Part of a small language model's weights: RMSNorm before each block.
MLP neurons of a small language model. Each row is named by its layer, matrix (up: input weights; down: output weights) and neuron, and shows model dimensions 400-463. Each number is 128 + 24 x the weight over its row's rms, rounded and kept within 0 to 255.
After each neuron's rows, "fires in" lists the words (lower case) most often at its 100 highest values on Wikipedia text that the model never trained on.

L11.up1615 [118 104 165 144 123 141  88 130 126  89 123  93 138 126 146 163 153 111 144 124 125 123 109 164 124 131 114 159 126 158 107 145 148 137 125 108 138 138 139  95 145 150  89 128 110 124 110 147 117  97 152 133 119 137 120 116 128 100 133 136 122 102 159 121]
L11.down1615 [118 132 167 145  94 124 145 112 109 106 118 140  84 130 123 126 112 104 105 101 126 169 150  95 113 140 119 133 137 113 136  93 104  86 117 155  71 100 109 150 117 158 176  94 147 121 129 126 113 103  72 105 113 157 158 157 134 124 167 141 102 129 148 139]
fires in: "was", "were", "been", "as", "be"

L11.up1587 [ 89 152 133 145 113 152 130  95 163 134 128 153 129 144 114 189 117 121 173 166 105 102 126 124 162 108 110 121  77  99 152 122  97 108 186 152 153 114 161 133 173 129 136 105 128 107 124 195 155 112 112 178 144 102 116 140 170 146 125 134 137 148 126 165]
L11.down1587 [142 136 156 144 147 142 102 154 153 134 154 120 115 133 116 160 146 155 123 127 127 150 167 137 147 120 151 138  83 139 135 171 107 161 119 120  72 128 148  95 170 155 153 104 149 139  88  85 110 139 104 129 128  94 122 128  80 144 145 111 126 136 128 161]
fires in: "is", "are", "be", "contains"

L9.up1033 [137 139 141 174 147 118 130 134 123 142 119  79 169 119  83 134 151 156 122 173 105 166  98 134 121 159 114 138 150  89 139  63  81 144 102 133 132 123 126 145 119 112  97 177 166 136 144 123 121 128 123  93 129 127 141 142 124 114  95 151 113 131 137 117]
L9.down1033 [ 89  99 146 151 173 131 120  97 104 150 134 115 134 164 168 174 152 166 132 169 148 107 129 122 115  97 157 139 166 112 101  95  99  86 118 136 166 131 129 105  85 141 127 189 144 116 133 124 166 123 144 135 111 173 140 183 120 103 112  99 134 133 108 135]
fires in: "at", "to", "on", "under"

L9.up1763 [168 152 135 140 109 123 129 136 160 101 133 154  84 142 100 139 100 139 133 138  88 138 119 143 110 113 133 112 141 136 105 152 119 130 168 119 129 154 109  90  80 169 132 105  98 134 120 123 120 156 154 128 120 112 108 109 124 128 130 123 125 115 116 122]
L9.down1763 [ 94 128 141 132  81 162  66  92 144 131 138 122 120 133  88 117 115 101 120 154 114  84  90 146 106 161 134 103 120 127 121 136 131 120 139 126  95 142 127 135 122 188 154 121  73 140 114 124 131 136 146 105  98 124 108 204 125 123 132 121 136 151 163 148]
fires in: "at", "left", "by", "moved", "before", "set"

L11.up1125 [103 150 104 157 144 190 126  74 103 103 151  80 152 140 135 111 142 117 141 143  90 161 121 108 146 118 126 160 105 113 114 131 118 131 134 105 136 131 128 124  94 104  87 123 128 179 127 155 127 147 122 124 111  85 124 135 129 138 117 128 123 130 159 129]
L11.down1125 [157 113 146 120  85  94 137  84 126 137 122 116  97 131 150 109 174 163 179 146 134 148 135 153  87 134 125 100 145 160 162 128 147  94  93 111 156 125 140 117  94  83 123 131 135 130 137  86 122 150 124 140 111 122 138  98 120 114 102 156 119 130 145 138]
fires in: "were", "was", "is", "are", "be"

L9.up338 [132 111  85 106 130 173  97 133 138 162 121  98 146 170 113 162 125 115 131 160 155 121 109 156 105 170 150 139 133 113 132 119  89 124  91 117 121 132 152 128 124 164 126 166 130 166 114 120 120 146 110  80 134 128 119 121 135  93  91 129 157 124 145 115]
L9.down338 [115 148 138 168 163  86 108  93 126 183 111 127 105 164 103 142 127 105  64 122 122 137 141 164 127 112 131 113 173  96 142 114 119 133 109 142 161 134 108 139 114 134  91 184 134 145 105 111 149 117 162 207 142 153 129 150 110 175 117 124 144 105 146 137]
fires in: "to", "the", "would"

L9.up1178 [129 141 121  95 110 107 120 124  96 148 147 100 122 139 122 106 107 135 104 127  97 157 113 179 113 178 138 140 127 108 146 123 102 122 138 165 150 170 146  97 158 126 138 131 133  70 173 122 168 109 137 150 150 155 119 169 148 124 151 118 121 113 102 117]
L9.down1178 [ 74 153 141 125  84  88 122 118 117 145 134 117 133  96 166 134 125 115 157  50 130 145 149 143 132 155 156 135 140  92  75 104 150 104 109 155 138 148 118  95  99 111 143 124 137 134 133  99  91 148 110  85 141 113 150 144 121  85 115  98 107  83  75 121]
fires in: "in", "it", "across", "through", "on", "along"

L11.up715 [ 87 142 118 164 119 191 150 118 159  89 150 156  80 155 117 115 177 133 144 147 106 132 110 203 132 135  86 181 144 123 179 122 151 144 136  70 141 100 146 131 138 136  86 160 125 162 122 121  87 138 181 156  97  98 103 126 147 142 170  79 108 134 155 143]
L11.down715 [133  92 178 145 164 141 119 137 181 135 185 104 124 151 181  97 153 132 133 163 120  97 179 118 120 145 121 157 121 120 161 152 117 113  94 113 123  67  86  93 127 131 107 138 116 115 109 132 130 148  98 107 141 127 123 150 162 147 123 108 149 119 135 171]
fires in: "is", "get", "was", "are", "be", "gets"

L11.up1017 [123  96 145 133 151 110 115 123 102 129  92 110 154 128  59 151 123 157 107 108 113 139 127 151  86 165 163 172  91  92  93 150  92 125 111 110 158 113 122 110 126 105 126 101 127 135 186 145  99 178 150 120 125 129  69 163 138 114 134 160 113 126  86 107]
L11.down1017 [102 134 176  99 132  91 148 134 128 127 181 150 110 139 123 144 139 164 128 133 100 138  68 127 113 116 117 110 120  90  95 120 139  89 116 111 144 107 115 147 113 142  84 136 169 140  81 119 110 135 134 119 109 147 138 136  85 133 104 137 141 136 126 131]
fires in: "on", "has"

L11.up1244 [110 169  91 117 125  89  88 117 147 164 122 156 128 169 110 155 197 141 123 117 145 118 118 153 118 160 120 152 131  70 106 150 151 111  94 149 141 144 158  98 135 114 172 143 151 129 170 112 130 194 109 130 117 160 101 105 147  88 108 140 128 128  99 171]
L11.down1244 [126 134 171 156 134 141 177 119 149 123 127 139 171 159 139 174 104 152 151 119  94 163 102 120 158 106 163 135  89 123 104  90 143 133 138 134 129 113 123 119 149  97 162 115  71 126 148 146 151 148 155  88 138 134 139 130 147 141 165 128 116 125 134 136]
fires in: "in", "the"

L9.up2009 [128 165 169 122 175 142 165 115 128 134 133 107 145 164 134 145 168 152 156 131 176 176 106 119  68 144 121 118 121 151 139 149 162 142 134 175 128 123 124 115 144 128 180 117 127 158 108 118  90 120 132 153 107 119 129  93 143 150 124 107 110 169 156 133]
L9.down2009 [121  72 125 120 118  87 135 123 131 140 170 110 139  92 126 137 131 118 122 118 101 142 141 157 123 142 115 122  99 111  78  85 131 134  99 143 111 154 161 101 113 112 117 139 145 131  96 130 118  89 155 132 126  89 122 114 143 132  94 114 161 120 107 145]
fires in: "be", "being", "his", "was", "her"

L9.up1054 [147 147 108 134 131 187 128  81 169 141 155 160  96 119  98 148 145 140 114 177 143 152 112  93 130 132 161 137 129 136 130 139  94 128 105 101 141 149  92 153 110 114 149 112  95 105 183 162 108 145 102 124 129 124 122 108 104 152 162  94 128 136 111  97]
L9.down1054 [133 175 139  80 112 131 135 162 120 148 136 144 107 111 133 142 180 138 134  89  83 171 163 138 140 146  86 156 137 162  88 139  95 138 126 105 142 107 103 146 135 154 139 129  98 147 149 103  76 109 152 148  99 193 167 124 130 110 103 134  82 150 163 133]
fires in: "his", "their", "her", "its", "and", "a"

L9.up776 [129 114 118 147 107 146 122 107 127 104 132 101 147 135 155 166 141 171 142 114 110 211 136 147 118 137 151  98 123 175 151 134 132 123  79 143 152  86 136  89 167 116 129 148 108 152 153  93 136 119 127 148 110 167 133 160 142 100 120 105 154 117 109 143]
L9.down776 [123 132 109 121  94  89 116 141 137 134  92 164 121 115 125 129 140  62 122 145 134 143 143 135 105 157 117  96 124  82 128 107 162 125 157 164 148 101 122 104 121 127  95  97  92 120 103 141 131  93 155 135 151 132 138  96 119 100 130  81 120 136 100 134]
fires in: "his", "as", "of", "when", "over", "her"

L11.up143 [135 124  77 122 127 121 145 109 121 115 138 126 150 127 134 151  98 118 132 157 113 121  97 163 157 146 102 198 104 147  95 156 136 134 131 112 118 157 146 133 120 171  92 116 171 125 153 157 115 160 117 101 105 105  89 127 111  97  96 165 136  99 122 115]
L11.down143 [126 155 121 128 134 115 145  99 100 143 140  95 138 121 117 122 127  91 107 162 139 104 150 137 104 146  93  93 117 136 140  21 130 107 167 111 158 126 125 132  91 157  91 122 134 107  81 170  96 138  86  95 100 152 100  91  88 108 129 163 138 144 132 144]
fires in: "did", "could", "would", "does", "do", "may"

L9.up144 [126 139 119 124 142 128  95 134 133  88 128 163 160 119 136 140 112 137 135 168 114 121 171 139 152 102 134 127 107 128 138 154 123 134 141 102 100 112 149 149 168 139 123 104 159 132 139 146 118 109 131 114  77 160 134 106 126 144  91 122 105 122 106 118]
L9.down144 [126 167 147  95 114 126  88 149 133 175 131 138 128 102 136 157 128  94 167  91 132 134 114 128  80 141  93 108 112 110 150 144 122 123 126 120 104 133 100  87  91 136 118 135 163 136 121 105 107 121 104 153  99 142 107 131  88 120 136 107 125  84 140 120]
fires in: "it", "he", "they", "there", "have"

L9.up1135 [151 184 120 127 102 144 129 123 145  80 133 151  91 140 153 135 108 124 133 115 129 134  94 114 171 116 101 131 139 117 122 114 122 128 140  96 108 149 106 109 120 147 113 131 154 121 115  80 121 132 142 123 159  84  94 164 159  93 133 140 133 152 141  87]
L9.down1135 [117 132 107 139 122 129 127 140  89 110 141 146 123 122 164  97 110 160 144 123 129 144 131 120 130 106 117 112 150 131 119 125 138 135 150 185 118 150 120 121 117 139 134 129 140 137 149  94 195 151 141  95 102 131 159 169 154 122  78 134 156 160 145  65]
fires in: "to", "in", "would", "the"

L11.up910 [125 146 126  86 134 104 142 142 114 115 137 137 137 158 117 144 144 130 147 160 106 121 133 126 132  90 125 126 136 128 140 133 125 136 154 142 118 123  98 131  98 150 101 132 150 143  84 141 110 114 139 120 109 162  64 162  98 150 121 122 110  97 124  75]
L11.down910 [122 103 110 129 119  90  98 142 119 103 161 126 139  77  85 151 101 111 134 121 113 160 117 119 109 166 132  94 150 132 135  78 100 136 144 199 121 120 105 161 133 127 100 103 112 128 143 108 117 156 155  96 111 157 152 154  95 163 105 120 130  89 120 155]
fires in: "has", "have", "had", "to", "can"

L9.up10 [168 140 113 133 164  89 135  97 136 115 138  91 148 157 126  90 107 150 124 147 117 144  87 121 183 120 147 154 129 136 126 140 128 160 119 129 130 117 105 163  70 119 137 143 151 103 137 107 120 161 106 104 140 134 103 168 110 139 120 101 122 136 171 129]
L9.down10 [116 124 108 138 137  96 115  98 169 133 142 144 117 140 135 132 136 141 152 137  91 128  80 130 127 120 147 188 152 150 105 162 131 128 115  83 138 110 116 123 110 182 138 110 122 109 122 137 131 157 131  93  77 131 130 132  91  81 172 121 143 138 160 130]
fires in: "the", "his", "their", "s", "its"

L11.up1535 [137 143  93 123 139 153 176 106  96 127 144 202 115 116 121 104 144 114 114 118 155  96 198 115 151 112 145 147  94 151 126 119 106 130 149 101 153 151 110 136 136 135 101 123 147 143 108 158 112 108 121 129 108  85  87 143 172 120 163 107 115  87 148  94]
L11.down1535 [130 169 115 132 143 165 112 100 105 162 137 132 134  83 126 115  77 114 120 169  84 106 117 124 147 141 124 136 132 150  73  84 151 113 112 103 155 123 154 146 133 116 103 103 119 146 131 131 110 144  89 130 117 157 111 136 142 153 134 108 106 119 129 121]
fires in: "to", "set"

L9.up1675 [103  71 110 113 147 141 107 120 193 188 105  87 171 182 118 114 136 128 121 146 149 110 117 142 114 157 121 136 108 120 153 165 136 121  70 162 121 148 184 154 154 123 162 116 122 133 124  84 112  95  79 116 106 188 127 152 145 152 115 128 167 128  95 115]
L9.down1675 [133  88 113 132 169 111 134 115 142  96 127 155 111 119 133 141 107 155 157 130 135 137 165 122 160 139 138 155 165 123 111 114 106 150 136 119 146 151 129 137 131 105  37 138 130 137 102 104 158 151 149  92 144 155 106 143 139 115 121 169 125  76  90 131]
fires in: "he", "she", "they", "which", "who", "and"

L11.up386 [141  74 108 113 138 125 101 136 156 119 119 123 192 105 150 132 107 139 153 150 156 120 143 127 173 142 134 120 116 114 168 151  76 126 116 175  92 144 143 113 109 131  99 143 144 125 129 107  92 121  78 143 147 149 159 124 104 107 123 104  91 158  75 102]
L11.down386 [173 168 124 156 124 103 121 121 121 111  89 155  64 131 113 157 136 117 131 120 117 122 122 116 149 126  90 145 117 115 143 131 131 137 137 122 119 142 134 136  99 128 151 141 125 123 127 129  93 120 124 103 141 153 146 109 154 131 133 162 124 135 127 122]
fires in: "he", "was", "who", "they"